MLP neurons of a small language model. Each row is named by its layer, matrix (up: input weights; down: output weights) and neuron, and shows model dimensions 32-95. Each number is 50 + 10 x the weight over its row's rms, rounded and kept within 0 to 99.
After each neuron's rows, "fires before" lists the tokens most often just after its 100 highest values on Wikipedia text that the model never trained on; "fires on" lists the tokens most often at its 100 highest values on Wikipedia text that the model never trained on. A number after a token or word is its count.

L5.up621:54 42 51 44 50 48 51 51 60 37 62 45 42 51 60 42 57 36 49 52 20 53 60 36 42 69 43 41 54 53 53 51 61 62 31 42 42 38 52 50 49 51 55 42 53 37 67 57 54 34 36 50 39 46 52 47 37 45 49 48 50 47 53 39
L5.down621:54 41 42 56 44 53 44 44 48 45 52 48 30 56 48 51 40 65 29 62 35 51 43 43 45 47 48 38 31 44 45 43 52 50 39 58 34 27 64 44 50 44 47 49 64 51 46 50 47 62 58 64 69 52 51 45 52 65 56 39 44 52 52 54
fires before: " " 22, " the" 10, " A" 5, "ne" 5, "e" 4, "ci" 4
fires on: " " 36, " no" 8, " On" 7, " on" 6

L2.up117:54 58 57 60 52 74 41 52 50 53 32 23 42 25 39 78 68 39 57 66 43 32 45 47 44 41 43 61 52 51 48 63 44 71 37 63 49 43 55 36 53 58 73 50 40 49 39 46 36 55 44 60 56 58 46 50 49 30 49 62 38 49 42 30
L2.down117:43 48 44 47 51 54 52 50 58 54 77 54 57 74 49 46 48 44 45 37 49 67 60 47 55 42 69 36 50 55 52 41 41 46 47 47 54 52 60 72 48 56 33 55 44 47 48 55 64 49 63 56 60 40 34 51 59 75 42 30 44 59 57 59
fires before: "\n" 49, "u" 6
fires on: "==" 38, " Y" 12, "O" 12, "===" 7, "z" 5

L5.up235:43 47 51 59 55 60 50 44 64 43 42 55 55 53 35 75 54 53 54 49 36 73 59 42 55 52 43 54 72 59 60 57 59 54 56 46 62 33 42 52 36 46 53 60 64 40 66 50 52 63 45 63 57 47 46 35 57 43 38 47 51 48 45 59
L5.down235:53 53 53 43 37 40 52 60 60 50 36 57 55 52 56 59 52 48 48 43 55 41 59 36 58 74 40 38 44 36 48 59 29 44 39 40 41 51 46 32 67 57 64 52 63 65 52 52 54 65 57 61 55 64 39 65 58 49 59 60 48 63 60 45
fires before: "\n" 32, "The" 15, "-" 12, "T" 6, "C" 6, "A" 6
fires on: "\n" 93, " (" 7

L8.up196:65 54 59 68 44 55 47 32 52 27 44 38 51 51 56 53 53 45 41 56 37 53 59 30 48 51 53 58 48 38 55 30 44 21 39 40 39 26 41 51 47 62 61 53 62 43 64 45 63 47 52 43 50 52 55 52 48 53 59 48 46 46 50 52
L8.down196:39 57 66 42 57 41 57 51 46 58 44 66 51 45 53 41 55 68 49 39 51 38 59 50 41 50 64 50 48 37 45 50 38 45 55 55 59 60 45 56 51 56 37 31 55 55 48 78 50 52 55 40 26 42 72 41 50 46 55 69 43 36 42 40
fires before: "ment" 20, "as" 11, "ed" 11, "ent" 6, "al" 5
fires on: "t" 34, "ch" 12, "ur" 12, "g" 7, "d" 6, "s" 5

L8.up467:62 55 51 51 58 57 37 46 56 51 44 42 28 40 41 65 55 41 44 50 27 67 54 33 44 53 54 30 46 35 52 43 43 39 48 26 49 54 42 48 47 46 53 61 56 33 49 48 42 44 49 57 41 64 61 66 48 51 47 51 51 37 33 35
L8.down467:61 56 38 30 48 48 53 46 53 51 34 56 76 51 73 51 42 45 71 50 41 49 37 58 36 42 66 62 40 47 37 44 49 47 40 42 42 70 60 55 69 33 44 51 48 49 50 49 56 51 52 43 49 59 54 58 46 45 53 66 77 44 60 43
fires before: "ed" 25, "or" 13, "ion" 9, "ress" 6, "ency" 6, "ment" 6
fires on: "s" 32, "d" 14, "ish" 11, "g" 8, "u" 8, "ron" 5

L8.up299:48 55 58 49 54 47 42 56 57 36 41 31 35 54 41 46 67 39 43 47 59 46 39 39 52 58 42 61 60 36 58 32 64 50 54 51 55 61 55 59 56 57 43 52 45 55 49 57 62 62 39 49 59 66 46 64 51 54 61 55 41 55 50 66
L8.down299:49 68 58 61 53 54 58 41 54 45 55 61 58 54 60 61 29 44 43 63 60 46 53 42 56 51 36 61 49 68 61 42 45 60 53 55 32 38 43 46 37 45 66 50 34 50 70 39 49 43 54 75 59 68 36 60 46 49 51 36 72 55 40 54
fires before: "it" 26, "ar" 7, "and" 6, "ru" 6, "ant" 6, "all" 5
fires on: "st" 48, "t" 28, "n" 10, "g" 4

L2.up21:65 44 27 61 44 38 50 48 63 39 49 51 54 66 62 48 53 44 34 37 52 39 47 36 59 36 55 56 53 54 63 32 44 54 51 56 70 37 39 53 52 66 63 54 50 41 31 43 53 43 49 36 53 54 46 25 50 57 37 35 46 71 57 46
L2.down21:33 76 45 54 57 59 60 61 49 59 66 51 64 54 62 53 40 57 54 61 30 57 40 71 34 66 57 44 39 48 58 44 59 45 48 48 51 47 41 58 36 61 47 46 53 69 44 65 59 60 55 32 58 63 52 47 43 47 51 43 51 36 36 32
fires before: "s" 21, "u" 13, "o" 8, "ell" 5, " O" 5
fires on: "tic" 67, "it" 20, "b" 6, "n" 4

L3.up579:43 55 45 60 62 56 49 38 62 34 49 36 32 38 60 53 53 66 47 47 43 50 55 48 66 38 36 43 53 47 58 50 52 47 53 60 48 67 49 64 33 47 33 57 50 30 56 69 55 47 34 64 56 53 43 37 63 51 68 61 55 30 50 56
L3.down579:38 57 61 50 38 49 57 36 42 42 54 57 64 62 34 50 36 39 30 44 58 47 56 65 41 44 68 41 44 61 58 50 58 55 58 50 44 51 54 34 49 37 56 46 47 56 57 40 47 64 65 63 64 53 53 58 43 59 41 53 71 69 46 57
fires before: "\n" 78
fires on: "\n" 85, " Ni" 7, " Bu" 5

L2.up506:55 57 47 67 42 46 61 57 64 28 63 43 29 30 43 45 56 35 47 42 43 45 49 36 34 54 39 54 59 57 62 37 53 57 54 62 63 44 35 65 56 46 50 63 58 72 46 55 30 37 41 66 50 57 30 36 37 47 80 52 49 62 51 57
L2.down506:45 63 59 56 37 45 48 36 40 43 43 44 62 54 36 62 33 29 40 43 60 59 50 43 47 55 47 46 48 51 51 51 53 54 40 71 44 49 56 60 44 33 53 58 47 52 56 51 57 58 32 49 48 59 56 46 45 42 66 46 55 60 50 61
fires before: "|" 47, "d" 6, "\n" 6, "." 5, "t" 5, "low" 4
fires on: "\n" 53, "el" 25, "p" 6, "od" 4, "al" 4

L8.up112:44 36 56 73 51 36 71 53 63 39 45 53 55 48 60 51 52 44 57 47 55 50 54 38 47 46 46 57 62 49 55 45 59 35 53 61 36 52 43 52 59 57 57 62 35 66 55 42 37 63 31 54 45 42 58 31 49 61 56 34 56 56 48 60
L8.down112:64 44 43 59 44 51 30 54 59 83 46 55 34 35 38 58 44 62 35 50 46 65 64 40 29 67 55 53 46 45 59 33 39 55 52 58 53 48 59 52 61 47 33 64 66 54 56 51 40 37 59 65 67 48 60 62 61 51 52 52 44 54 41 55
fires before: "\n" 29, "li" 20, "la" 6, "na" 4
fires on: "hi" 31, "\n" 28, "ti" 6, " " 5, "al" 5

L5.up466:43 53 50 43 55 42 55 52 65 39 43 30 41 51 54 49 54 30 44 66 48 70 58 57 41 51 47 56 45 39 59 49 59 42 41 52 47 71 36 47 36 59 50 46 50 52 58 38 48 52 34 45 56 50 64 40 55 41 38 50 47 50 41 60
L5.down466:66 49 54 57 35 57 30 52 65 56 64 42 60 54 56 46 53 39 47 29 54 39 58 59 68 67 66 39 52 54 66 50 42 35 65 53 51 49 53 30 60 55 37 49 47 57 43 49 61 52 48 41 62 47 58 64 51 47 34 37 45 59 62 57
fires before: "\n" 46, "-" 39, " " 5
fires on: "\n" 93, "on" 4

L3.up93:45 70 36 51 64 60 57 47 53 47 48 48 44 51 51 61 39 42 44 73 58 65 30 49 48 51 43 33 55 47 88 47 59 46 50 43 35 51 38 50 29 71 60 50 54 38 45 35 45 38 43 55 57 30 35 60 46 44 49 47 56 58 50 61
L3.down93:59 48 52 44 57 40 46 43 63 47 29 33 45 57 47 40 42 55 58 49 39 43 57 50 41 55 48 51 45 52 49 77 37 47 49 44 59 55 48 54 38 30 36 57 54 68 60 46 51 43 62 45 44 59 51 39 48 63 49 60 42 38 63 58
fires before: "\n" 43, "id" 7, "all" 7, "ate" 7
fires on: "==" 36, " received" 15, "d" 11, "id" 9, "end" 7

L2.up537:52 53 55 53 60 44 41 43 64 43 49 54 63 58 32 55 51 37 42 37 47 56 48 63 49 45 25 45 54 39 50 53 39 46 47 55 47 49 40 56 35 46 65 41 48 57 38 61 62 55 54 39 53 42 43 55 56 51 36 38 51 63 44 43
L2.down537:58 45 46 51 46 53 51 39 41 41 39 55 52 55 59 35 48 38 61 42 45 63 49 45 53 49 47 31 49 42 50 50 55 51 38 42 57 34 44 47 52 43 39 66 49 52 59 35 59 60 40 45 44 65 32 47 49 65 51 40 54 66 61 59
fires before: "\n" 43, " The" 21, " It" 6, "nd" 4
fires on: "." 73, " ==" 7, "==" 5, "hi" 4

L3.up11:41 52 66 52 39 58 64 56 45 47 50 61 48 46 45 41 57 58 51 56 42 44 59 43 48 64 52 56 57 57 50 53 58 62 32 60 54 64 63 58 30 55 48 44 60 50 50 52 60 35 61 71 42 43 61 38 59 56 58 28 49 56 55 54
L3.down11:76 65 44 49 67 61 53 60 58 49 40 35 60 36 42 63 45 60 40 50 44 51 46 48 61 38 67 39 52 61 55 45 50 28 65 41 38 50 58 46 32 62 40 70 47 46 49 65 45 52 52 53 27 38 52 52 52 54 34 34 44 43 53 51
fires before: "le" 21, "tic" 20, "ial" 5, "a" 4
fires on: "le" 27, "th" 22, "ute" 7, "ic" 6, "er" 6, "ia" 5

L8.up584:59 36 43 50 51 53 37 75 47 59 63 39 54 51 44 48 67 43 50 54 41 54 43 43 26 65 48 31 53 55 60 38 47 39 50 57 47 44 28 45 43 49 53 54 70 47 62 47 46 36 50 70 38 60 55 65 47 53 44 61 56 44 39 56
L8.down584:58 53 41 60 47 47 58 57 44 53 47 55 40 36 57 51 46 60 38 52 53 49 49 49 52 58 57 51 58 44 42 53 51 49 58 72 34 57 68 52 44 42 74 40 43 66 70 41 62 58 48 39 58 47 34 67 53 68 58 51 51 65 40 52
fires before: "s" 45, "ic" 9, " O" 5
fires on: "'" 42, "x" 9, " Record" 7, "ing" 6, " of" 5, "mmer" 4

L2.up235:45 33 59 52 67 42 54 58 44 40 40 49 28 42 58 77 57 53 36 46 50 65 38 55 38 54 52 42 48 41 48 59 52 68 27 60 61 55 42 35 58 53 61 45 59 56 60 51 46 49 51 43 46 55 45 39 56 48 61 55 51 42 56 51
L2.down235:65 50 46 59 23 55 35 41 64 63 45 54 58 70 44 31 50 44 51 46 33 37 65 56 65 53 35 64 45 72 42 57 43 40 73 53 60 38 47 66 47 45 37 43 39 46 44 45 50 47 37 48 54 49 67 40 56 50 48 53 54 64 49 41
fires before: "\n" 84
fires on: "===" 88, "ed" 5, "d" 4

L3.up107:49 46 60 53 54 67 63 55 58 42 42 46 57 53 40 44 49 49 44 42 39 50 37 55 45 59 51 52 63 40 67 45 54 62 47 59 60 51 48 48 36 56 61 62 49 46 50 60 58 55 20 62 32 32 52 42 46 49 42 45 49 56 33 57
L3.down107:53 47 40 52 45 49 45 53 53 68 56 46 50 60 58 47 51 42 45 57 64 55 66 55 35 38 30 60 47 65 58 58 45 48 68 40 49 52 60 70 58 49 50 36 55 45 58 41 50 52 62 47 55 71 52 49 61 55 51 39 33 43 63 62
fires before: "\n" 67, "ri" 8, "-" 6
fires on: "\n" 74, "d" 21

L3.up529:48 73 54 74 35 53 34 43 63 43 47 51 56 57 60 57 62 47 47 52 57 62 53 44 52 26 50 62 62 43 75 38 53 46 51 49 55 30 61 55 62 43 49 56 41 29 39 58 48 47 47 33 49 57 58 37 36 50 64 63 53 48 44 56
L3.down529:50 56 44 44 67 47 42 37 49 62 62 63 46 40 51 64 48 55 49 47 46 54 46 46 51 57 43 37 50 49 28 52 64 43 59 41 53 67 38 44 55 62 65 35 43 57 65 33 55 38 43 54 62 44 55 64 56 38 37 45 58 33 43 49
fires before: "," 18, "li" 18, "as" 12, "s" 9, "." 6, "la" 5
fires on: "hi" 25, "ot" 12, "ch" 12, " 2009" 8, " 2012" 5, "s" 5

L7.up475:48 65 60 58 67 33 45 44 45 38 50 44 48 54 43 58 56 47 49 39 53 45 30 41 47 58 39 41 43 37 49 59 48 60 49 55 34 38 44 49 40 52 48 54 49 39 67 37 79 46 49 49 27 58 36 59 48 55 57 57 34 63 40 37
L7.down475:47 28 40 55 55 46 63 48 61 63 54 54 50 46 49 38 65 50 69 48 43 52 59 39 58 56 53 72 64 40 67 63 34 67 53 51 39 58 60 67 62 58 57 48 56 57 53 61 45 49 56 40 43 44 48 37 51 57 44 47 62 51 38 56
fires before: "s" 53
fires on: "'" 55, " An" 6, " Robert" 4, " William" 4

L10.up426:61 49 51 35 45 51 58 55 63 62 40 59 43 43 59 57 46 43 62 50 47 56 44 60 51 40 50 29 41 47 51 62 29 52 46 33 47 39 44 59 34 58 40 43 57 38 60 54 72 49 52 54 61 41 56 46 52 48 59 60 53 51 45 26
L10.down426:29 50 55 62 67 34 58 49 34 53 64 48 46 53 55 38 40 36 37 69 56 41 38 56 63 60 58 43 41 38 56 50 47 53 54 58 46 36 40 54 69 44 58 49 43 59 35 50 41 43 44 47 54 46 50 37 59 54 43 47 42 54 55 45
fires before: "ed" 31, "ated" 14, "ally" 10, "tion" 5
fires on: "u" 18, "m" 16, "i" 7, "ci" 7, "in" 6, "k" 5

L8.up164:57 53 47 64 42 57 53 45 55 47 32 52 20 36 57 65 46 41 54 43 41 62 48 60 47 41 54 53 61 36 60 34 57 44 43 46 57 45 25 44 47 56 63 46 43 36 56 58 60 65 54 49 55 44 35 57 43 55 72 53 56 58 35 52
L8.down164:53 48 50 56 47 67 43 43 33 35 56 78 50 35 67 51 40 24 58 51 80 50 44 33 53 37 48 50 39 59 52 48 71 48 41 49 32 65 45 39 58 33 42 67 40 73 39 46 56 61 46 42 30 33 50 55 54 48 40 58 49 45 43 56
fires before: "ment" 23, "ate" 10, "tion" 8, "ally" 7, "ative" 5
fires on: "n" 21, "i" 19, "u" 15, "ru" 10, "im" 5, "s" 5

L7.up186:50 53 53 61 49 39 52 45 68 58 53 51 47 55 45 68 64 55 48 45 48 57 51 40 51 39 31 63 57 65 49 38 52 59 58 54 41 55 44 51 50 42 52 56 73 55 58 19 50 53 48 68 72 59 42 29 39 41 59 48 54 55 39 30
L7.down186:45 45 33 61 67 28 54 49 59 62 55 53 56 43 48 52 58 60 41 50 61 62 56 41 61 45 38 30 58 53 58 58 63 53 38 45 71 33 54 52 61 54 51 67 52 53 65 57 53 45 57 49 56 67 42 49 49 46 44 68 47 52 38 48
fires before: "s" 65, "op" 6, "t" 5
fires on: "'" 79, "ur" 5

L2.up609:38 55 40 57 58 44 53 48 49 49 70 54 30 48 36 51 45 50 60 48 53 53 41 53 46 39 44 58 41 48 48 55 44 42 43 62 31 53 59 66 67 54 46 33 39 58 75 60 70 65 43 52 48 41 47 57 43 57 49 55 58 59 51 31
L2.down609:61 46 47 36 47 66 41 30 45 44 68 46 73 44 46 43 42 44 68 39 30 61 54 45 56 52 49 44 45 53 46 48 60 50 50 38 69 44 51 45 49 55 61 50 60 52 52 61 37 39 52 60 58 58 58 50 40 57 39 52 60 26 49 60
fires before: "ed" 23, " by" 23, "C" 6, " 1" 5, ":" 5, " " 4
fires on: "ed" 51, "N" 6, "T" 6, "d" 6, " of" 4, "\n" 4

L2.up174:55 58 56 57 58 52 52 46 57 26 48 40 57 38 52 44 57 38 50 58 42 54 60 57 38 49 46 52 56 40 64 39 43 60 39 62 49 45 43 59 56 42 51 46 48 37 53 47 41 34 47 63 55 46 45 46 53 58 61 51 59 50 47 32
L2.down174:46 50 46 53 52 65 44 66 41 49 27 33 42 33 45 60 43 48 46 61 46 53 58 42 48 58 45 49 45 45 63 39 43 68 39 50 40 41 46 60 65 51 61 49 43 54 50 54 52 39 42 61 52 58 38 48 45 51 63 46 47 56 53 62
fires before: "-" 34, "ment" 16, "\n" 11, "ation" 10
fires on: "\n" 43, "port" 19, "t" 19, "ure" 6, "ia" 4

L7.up154:53 42 47 54 46 55 51 48 56 55 59 42 50 40 51 70 64 53 53 35 40 41 29 30 61 65 52 56 52 72 74 47 59 34 37 66 41 46 54 53 48 69 66 54 41 50 47 34 44 53 55 47 79 48 57 52 59 56 43 44 40 44 44 52
L7.down154:55 52 40 54 48 60 64 58 46 63 47 29 57 61 58 42 52 55 36 57 66 57 56 31 70 45 53 64 64 75 49 73 57 51 39 55 49 51 51 46 44 55 50 54 54 57 50 42 46 46 44 42 57 44 63 55 52 53 46 68 32 49 56 55
fires before: "\n" 21, " |" 17, "," 15, " " 13, "g" 4
fires on: "'" 32, " |" 30, "1" 8, "k" 6, "4" 4

L5.up203:61 74 48 35 63 40 49 56 55 47 35 40 47 54 55 51 61 58 44 48 51 51 46 67 58 43 53 44 59 35 46 41 49 30 28 56 26 29 41 56 49 38 66 46 66 40 48 39 35 33 38 41 59 28 54 53 52 57 34 48 49 32 57 63
L5.down203:44 41 40 57 46 45 57 40 53 52 54 55 59 47 41 55 41 57 43 46 43 48 54 31 35 54 54 42 42 44 57 29 60 64 58 29 50 62 55 47 58 50 34 53 28 75 45 54 66 57 53 57 39 70 59 63 55 56 63 55 55 66 39 45
fires before: " a" 32, ":" 16, "•" 6, " an" 5, "ance" 4
fires on: " is" 27, " was" 15, " " 10, " date" 6, " place" 5, "v" 4

L3.up221:57 73 57 42 67 49 64 47 43 43 50 45 43 29 41 42 66 42 49 42 51 58 60 61 51 67 50 62 57 31 52 32 42 66 54 66 49 55 48 54 56 38 56 63 51 56 57 48 40 28 55 37 62 40 47 54 42 53 50 32 43 34 43 51
L3.down221:54 48 42 69 60 56 63 67 60 46 52 52 37 18 54 55 37 48 55 40 50 55 72 35 55 47 40 45 77 51 51 27 52 53 54 39 56 49 53 61 57 55 56 59 58 42 39 48 50 45 45 63 50 50 40 53 49 63 47 48 47 37 35 42
fires before: ":" 37, "•" 16, "S" 4
fires on: " " 26, "me" 11, "ite" 7, "S" 6, "us" 5, "de" 5

L8.up182:52 50 44 61 47 33 29 52 54 56 60 51 50 43 38 56 43 48 43 51 45 60 46 52 59 51 37 62 44 58 39 46 40 57 30 50 35 47 30 38 51 58 60 57 57 63 51 48 36 52 34 59 53 63 50 35 35 50 49 61 41 24 50 66
L8.down182:57 45 53 56 53 44 36 51 41 57 30 45 31 53 42 46 68 50 41 54 62 63 57 51 65 70 65 64 49 63 41 45 51 30 42 51 53 62 59 57 68 52 42 56 45 64 53 52 47 35 74 46 50 32 58 33 45 58 57 47 49 50 40 61
fires before: " |" 50, "." 8
fires on: " " 50, "42" 5, "'" 4, "77" 4

L2.up541:67 44 37 51 51 48 54 64 63 37 49 51 42 61 33 67 50 54 41 60 52 59 35 63 41 34 54 39 59 59 50 51 47 58 49 44 23 43 36 57 40 63 45 54 48 48 51 36 59 46 60 49 45 59 43 65 43 54 52 58 55 58 32 49
L2.down541:50 21 55 48 47 68 59 35 61 37 44 62 60 22 54 69 50 43 52 66 40 46 46 43 59 46 43 56 64 69 43 44 42 37 61 51 66 45 40 54 30 43 61 60 51 49 46 61 48 40 30 41 57 49 42 62 60 54 60 31 46 51 49 40
fires before: "\n" 45, "cast" 7, "ch" 4
fires on: "\n" 45, "ad" 16, "e" 10, "u" 6, "er" 5, "ly" 5

L7.up358:71 55 54 45 34 57 46 54 64 43 65 54 56 43 44 51 44 45 44 43 46 51 62 37 45 54 53 57 48 51 51 52 68 33 37 45 51 49 45 64 38 55 46 55 46 31 63 33 45 39 31 54 42 65 41 32 59 44 65 56 56 59 55 61
L7.down358:29 49 50 37 52 66 46 53 30 55 49 46 59 57 55 62 54 32 53 55 44 47 63 47 63 37 43 42 33 64 55 54 41 58 63 53 75 46 44 32 76 50 49 63 60 47 52 41 54 64 54 58 40 60 61 62 51 55 45 39 54 64 50 60
fires before: "\n" 72, "ium" 7, "ard" 6
fires on: "\n" 72, "g" 16, "v" 6

L2.up381:45 54 47 68 43 55 47 45 58 40 54 29 37 62 42 75 62 45 42 45 46 61 56 41 43 51 59 31 47 34 64 53 46 47 37 50 41 40 47 53 53 49 50 59 56 32 56 48 58 52 58 71 56 35 35 55 27 43 43 62 53 36 29 42
L2.down381:58 49 54 44 57 41 34 49 56 63 59 66 52 37 45 74 69 59 50 47 31 43 42 60 46 59 52 50 55 45 32 51 44 50 37 44 59 44 40 50 39 44 51 38 63 47 48 52 50 39 51 42 47 53 43 60 45 48 62 42 55 58 56 49
fires before: "s" 34, " the" 15, " a" 5
fires on: "'" 34, "ing" 25, "e" 12, "pt" 10, " of" 5, "es" 4

L3.up34:50 52 46 46 51 35 65 34 75 51 47 60 49 59 43 66 43 52 54 47 42 71 44 29 57 43 58 44 49 56 51 47 46 39 28 50 49 33 52 56 49 42 45 60 52 43 56 32 36 55 43 66 62 45 57 37 60 49 44 41 43 68 33 41
L3.down34:48 45 66 70 50 63 55 73 47 60 56 52 47 64 50 33 52 61 47 36 68 38 48 62 30 72 61 57 53 54 62 37 65 57 51 43 52 60 33 49 41 56 57 45 42 47 54 42 55 34 60 32 37 45 61 58 38 52 53 54 53 56 46 51
fires before: "s" 72
fires on: "'" 71, "’" 8, "or" 5, "men" 4, " title" 4

L5.up285:63 51 48 52 53 43 32 57 45 31 56 42 46 48 34 71 59 39 47 45 59 51 40 34 59 47 42 57 46 62 51 44 45 35 39 48 49 47 53 55 48 46 73 65 48 46 46 37 44 65 46 52 54 48 57 49 57 69 55 41 55 69 39 62
L5.down285:45 32 43 55 52 54 62 51 63 61 58 47 59 57 43 43 54 72 35 44 39 66 39 50 60 37 56 47 46 52 35 42 46 77 31 61 66 35 60 50 43 49 43 51 63 58 62 37 48 52 36 62 58 58 51 55 48 36 52 60 40 56 58 37
fires before: "s" 63, " " 4
fires on: "'" 70, "s" 16, "’" 4

L7.up561:47 60 70 61 46 50 49 49 46 47 44 56 48 54 32 46 40 40 40 54 36 47 30 58 43 55 38 59 71 58 52 56 29 60 45 56 61 63 69 48 39 60 66 58 57 41 47 53 41 62 50 59 55 47 29 64 52 73 59 40 49 71 41 64
L7.down561:55 57 56 60 56 57 51 59 50 55 69 48 50 24 53 49 49 60 60 36 25 37 49 35 55 51 55 61 55 48 35 58 48 32 55 55 36 42 34 66 47 47 48 57 45 56 62 49 58 62 46 45 57 45 59 38 51 52 41 77 55 52 62 50
fires before: "\n" 49, "." 7, "son" 6, "," 6
fires on: "==" 41, "a" 7, " ==" 7, " 10" 6, " 2" 4, "ea" 4

L10.up52:41 55 55 66 55 56 46 67 51 63 57 45 40 47 42 68 53 36 41 62 45 39 51 34 52 39 34 48 46 59 60 59 56 38 43 61 50 61 51 46 47 54 50 45 53 34 51 46 52 56 51 43 41 66 50 74 53 46 66 47 57 54 40 52
L10.down52:64 57 61 33 54 51 33 45 49 59 52 51 52 50 34 41 57 40 57 48 57 64 34 46 42 46 59 54 59 52 56 51 54 49 42 45 42 47 49 52 41 51 35 54 49 55 43 38 53 36 42 60 63 25 58 27 47 34 49 43 43 39 40 45
fires before: "s" 63
fires on: "'" 67, " also" 6

L10.up218:42 34 64 56 46 54 40 32 60 46 46 57 58 64 56 57 42 55 63 58 54 49 53 42 27 42 36 45 52 67 64 43 44 60 49 46 41 49 44 50 44 60 50 52 60 37 57 53 71 48 55 60 25 51 31 41 50 37 58 66 37 49 47 47
L10.down218:52 49 49 68 46 57 42 50 37 55 46 37 52 43 37 60 36 59 39 45 53 39 68 56 51 60 39 54 63 58 50 52 40 62 41 64 37 61 39 40 50 43 34 47 54 63 44 42 47 46 52 60 63 41 48 46 36 35 52 48 51 52 45 48
fires before: "form" 14, "er" 13, "ic" 12, "e" 6, "fer" 6
fires on: " per" 14, " part" 13, "th" 12, " trans" 8, "ib" 6, " ex" 5

L5.up539:71 55 60 73 61 41 48 44 45 36 50 34 33 50 58 39 56 39 45 47 51 63 42 39 65 54 59 49 45 53 63 40 39 43 40 51 53 50 41 69 47 52 61 47 42 45 64 43 60 51 48 57 45 51 50 49 22 53 66 42 53 42 44 42
L5.down539:56 60 40 54 59 53 32 54 51 46 52 49 36 42 56 55 47 27 63 63 49 57 53 53 62 59 63 55 34 40 54 53 53 31 49 38 50 42 61 47 45 41 59 57 40 63 65 50 45 53 61 42 52 54 57 42 56 48 70 59 37 43 65 63
fires before: "==" 22, "===" 19, "-" 8, "|" 5
fires on: "\n" 89

L10.up193:53 44 50 45 42 44 58 44 58 37 50 47 52 51 53 65 53 56 39 58 49 51 48 39 58 60 53 39 49 52 45 50 29 55 45 62 54 27 44 43 32 52 37 40 75 37 70 61 42 41 59 60 53 53 58 48 51 51 61 67 52 49 47 51
L10.down193:44 34 47 58 52 58 53 56 54 66 54 48 49 39 41 41 53 53 64 51 52 45 54 34 51 43 57 45 49 50 40 37 69 60 53 43 41 67 60 53 61 53 51 37 31 59 39 59 48 61 52 53 44 58 48 57 45 43 58 52 46 45 64 38
fires before: " " 30, " la" 7, " and" 5, " G" 4, " a" 4, " st" 4
fires on: "," 78, " and" 19

L5.up637:52 66 41 65 50 52 52 48 69 30 57 39 62 42 55 58 59 30 46 44 64 59 63 51 33 57 55 63 43 70 61 51 37 50 43 63 45 49 46 67 45 43 47 47 47 53 49 50 42 53 49 57 34 74 39 33 27 58 59 34 51 49 40 65
L5.down637:52 44 62 40 37 46 30 47 47 52 52 45 56 43 53 56 28 43 64 51 51 52 60 54 75 48 44 58 47 45 45 56 44 60 63 48 57 55 35 54 46 55 52 61 49 45 40 63 53 45 47 39 48 46 52 37 42 64 41 37 43 53 43 48
fires before: "|" 69, "-" 16, "\n" 8, "===" 4
fires on: "\n" 100

L10.up437:31 45 50 66 40 52 67 51 43 53 45 47 52 49 44 76 44 34 53 44 54 49 61 54 44 64 30 52 62 43 45 40 54 37 42 28 48 53 37 68 50 36 67 40 64 47 44 55 60 52 33 64 55 50 52 52 58 41 44 69 44 47 44 49
L10.down437:48 38 53 44 53 37 60 63 56 57 50 62 42 64 47 48 43 52 65 48 47 55 45 33 57 51 40 39 54 53 59 40 20 50 53 44 42 63 42 54 52 54 48 39 53 56 49 60 48 50 67 44 44 37 47 74 48 36 45 46 54 59 43 33
fires before: "ally" 15, "ate" 12, "o" 7, "ated" 6, "ities" 5, "al" 5
fires on: "i" 21, " w" 9, "iv" 8, "im" 8, "in" 7